config.yaml
n_layer: 8
n_head: 10
n_kv_head: 2
activation: "swiglu"
parallel_block: false
init: "uniform"
init_std_o: 0.0428
init_std_down: 0.0
lr_mult_up: 1.02
beta1: 0.93
decay_shape: "square"
final_lr_fraction: 0.1
train_tokens: 2050000000
MLP neurons of a small language model. Each row is named by its layer, matrix (gate and up: input weights) and neuron, and shows model dimensions 320-447. Each number is 128 + 24 x the weight over its row's rms, rounded and kept within 0 to 255. Numbers have three digits each. A neuron's up and down rows have the sign that makes its largest values positive.
After each neuron's rows, "fires on" lists the tokens most often at its 100 highest values on Wikipedia text that the model never trained on. A number after a token or word is its count.

L2.gate615:121141083087183145126163093109113186112132146127146095088145134132133129127090118117116108121069146126137101129143168151131138150159100118123168123097115120145095074158112115132191120121123138165126085121140086102141162111131133161109141098095151170115140133141154155122081107122127125114159104131139110127130111133113118140150094101143156156130138122097136116142131075137112118112125
L2.up615:109169113165127153129124141112159123142123121139133147118178140129114117108157102125124136112149104132133096136126146171168134109155104094121148102117101119122151141127116151153138123147102090137103151157158119141133118164111101092084138126138107142074117136120143091154136147142119123116123123119085104108123101136138116130136160125105136153138143176148126108118138135127107116106144
fires on: "us" 25, "anti" 11, "Mus" 6, "Sus" 5, "is" 5

L2.gate405:133129069155135122141135123157141148150124121106141132132124150135154148139107174112075091146148124168157144163076113139180100113101082154187163096098108148118156139125082145140132130137097155174124138103129157134187115138151126108117132146152156103127150127154134134126120142112103123134145121137112129149126113117115104094123105114121140095122139134132141132151122105130181113152096
L2.up405:105162111107115129116160147146134094126147149063126112151095121120094134117133144140146152112126151151143120169133145127129095118166102167112129160091081108084110122143120145145163096148122102148094120127140143117085129137126135122151113166094121126120131108110132126080176089109121083168132127126142099125140136098080144141144120140125125112119145069131094129140148114101133100110108
fires on: "was " 35, "un" 30, "Un" 13, "is " 4

L2.gate256:156184096108132100124148120092151101123118124078163123091154104122172120162122146119129173154097141188125148111108130120129131118139111107136153122126154095123089174139088124123128126160125131142103119124133102113126139139152087170131123097174181115123133149097142171135145124141126088103125133122133150143133117102138119131109102156126176166135156112074112134147120166133089106121166
L2.up256:121166110089165145108136138137145078128161142111148126160093166162063141128125139107112104120079118101127135119103103116140099102130160109154163147105108110126165139121132212166115102151153084168100127127127127145173095116170143167097135100081112120176127121151147142171122147098164110113092126145165113128136144118183115155137115131093139127109111134111138115123110109142146124146104
fires on: "Th" 24, "ap" 15, "aph" 12, "Ph" 8, "op" 7, "th" 7

L2.gate78:142134186112111106155143114142131127143122121124119126140123138091128118138128111140157163103143139155161164106116111138133131118132115119144111126112144145129185139122141145148107157116076124124093136094130128107110118114092091114112109099144170199110112125122128148136150098120144136104159126106144161178151139133143121127143091152090101087148135119170159141094133102173135127146135
L2.up78:118103150086106112134170136170097109136109092082118144167133140151133155136090132139131134079154140138128119104132107136142145172157143152130136130133155128099130160157161136110131105136100111113123121114106115101102134166123134131088138103130158126088117132150154151111180072098173142110129127108125126194136128163128118133112138167133127082183093111179109165135148124148133119137084
fires on: ": " 21, "Best " 10, "of " 9, "International " 7, "for " 4, "und " 4

L2.gate319:105106151138135128171143133151140104104084112145110120129091123130158142110158134114139124168120122111136159146152098182147139106155144124151160118134150120086138131129129124127115126134117099170109125135117141127117137124127094152158123123176150201190133137160156131113146193117118117157084134149147128102119139080145085159116111134135156078113154124110076147119080145132145082096136
L2.up319:142146142147151142136128133104115185129143143153128128127170126101152153130124159097103138110099134077092146131178112149098141116122114155203145094153122104098114108165111154142133141167101119115120114137074141148160152148118130147127118149116117130120181116133117104130118138129150124128125112151076138133132119127111112152127118155122123102130106131103112107126053107092113134122163
fires on: "during " 42, "During " 23, "-" 7, "Post" 4, "anti" 4

L2.gate383:121116154153118124134156157128144142169143112144117124110142112095116161151132187123115149137153130117134092157160129184148122178086144133116151147118111089103103121128113148174109140079098134141131120115131082108138106099094105130196180118106138144104116163094136096114127151118138115097145089153140118150118158109086133144100121091153170121147136185115118121117123114138146178160148
L2.up383:116130082141104136143117134159123114103128137127099149104103151100162107089102153145125144104165139132145101108134137120146139127094140130113157140112146121106112125150161150120142126148097115106116127105131117124149122122125130125129126139125144176130103121126100137114148128128144112144110112148108127139134113101127143108156135136149153114097177180156150075153136113106114118112117
fires on: "re" 61, "Re" 18, "dis" 17

L2.gate358:187151156151156146158144095124132123162083131139154166179136115137135133156113109141159119066122148113096102129082146166171110147144083139108110123137163152118125128116145133195142119144133090100158122084119105106124078154138114143166090141142136105152111152102105166175168099178122149076099134116091104113121134182140103138152126099124134129101097130127127104108171118152134133118124
L2.up358:106145118150191091125135140164124172113148140126188164123111113122129135119126116133150106133098147110113153122148136139170094139139090124100140130149108120105120121134142109194127112135122130123124133152169134091116114151163096108122132109098151099138184126097096147118121148141093126128101139161122104099101138105110099147137119110103093109113145108148140115123154126122155174121146
fires on: "L" 28, ". " 17, "League " 16, "Division " 9, "War " 6, "part " 6

L2.gate36:126091117153133115116183131119146167169103082100120134109114126086127110153136111166125140104154181125149127100093144129168096106152100155101131119108113129133085099116141118178125078131109183120155181151139181139108156109101166110141110123164167134143127147120110097105119132122121135151158070125126104104129162125129115139099120149145139120158139130105145114120111126127126116091168
L2.up36:143156115109125089126163098126131138101200166127103118121195132129137159113116104110123110135090131156145104119106123125131108152136143151141126114109127089096147110136171129185119123135133142116104109178144133142123102131112114102125146069133109154119138088168148116134091128188150143127128085115104120106142123190129126135089140111118179132094166114165118144162147153112112158148134
fires on: "-" 24, "sub" 14, "Don" 8, "ul" 6, "ab" 5, "sur" 4

L2.gate45:112143122156124172134129195150151195150098169098099118132115137156112130150139133124154144191144131118130088094140145087137116138098120138170151134158152110146105102092118144158118133161128115114139140113103115139136094112124163154083164104144111110101159125100095108124116090160175111148096156132106115127139138106100111148100143151121139102127112142137148134165143107124095132113099
L2.up45:124127145082143118111148164086113139134133134131086144120099115117150138108098091115086118095137119164129115118124121137115118160113153144148115136142201129115101133133108095136083112138132151137093096095087113115108092082131153153101114117163118120100113144126180150147117138119138138180138201161158090089143108121095126179116147146132138133102124110109130141143109134145153169104139
fires on: "\n\n" 41, ".\"" 15, "." 13, "\"." 12, "\n" 4

L2.gate560:125121091130097077114148135143165147113122149150174100108082083130099112127095120141137152108133097139115137144091111132102124117166131120116103099098130130128124162111054177182137149139120146165143137107148166125142127084113113184139124111143119071174131146150131146068170191124108115110155133143114130113093111103125145141118117122119108117129090114149127115151115113120148137148172
L2.up560:121091122104119169139128131182146132105132146118116104135159127092153164135150140124127137123141111162132149148148101128145116166160104107135109182145116131141163170124140162115131108093138152098102154127137117136109107108140162190089167178131109156114144099117144093181145133088134156124106159129112165145153126130101149109127108153151122126136090118082162097146168149140139100171117
fires on: "can " 36, "that " 18, "un" 16, "will " 9, "could " 8, "may " 4

L2.gate436:142163072150110131131156093164155104127179111154107115114145156168108175101131173132122131151148101154111105101125106137157117115080128134101128120153135112116081129158121147126141133129113124119147162098115129124112161136156115139196111166084116152081122095093139143118107104136133130145117111122143113086093096152169170098151110155127121148112103087107129179117098149118100115110091
L2.up436:120149158094179167131088157142120117114118106151125046130110130140106097112172097073112119111114111134140124114097142134172165149137097118163115110143144143126122126120114124136131136144093157161127108115090111140145154135171148106125092181138117117086138143158164130097121109136116118112132111116150147169140131110109144167104142135112154156109108195111076081167144139119127123145131
fires on: "th " 29, "nd " 12, "first " 12, "st " 11, "second " 4, "-" 4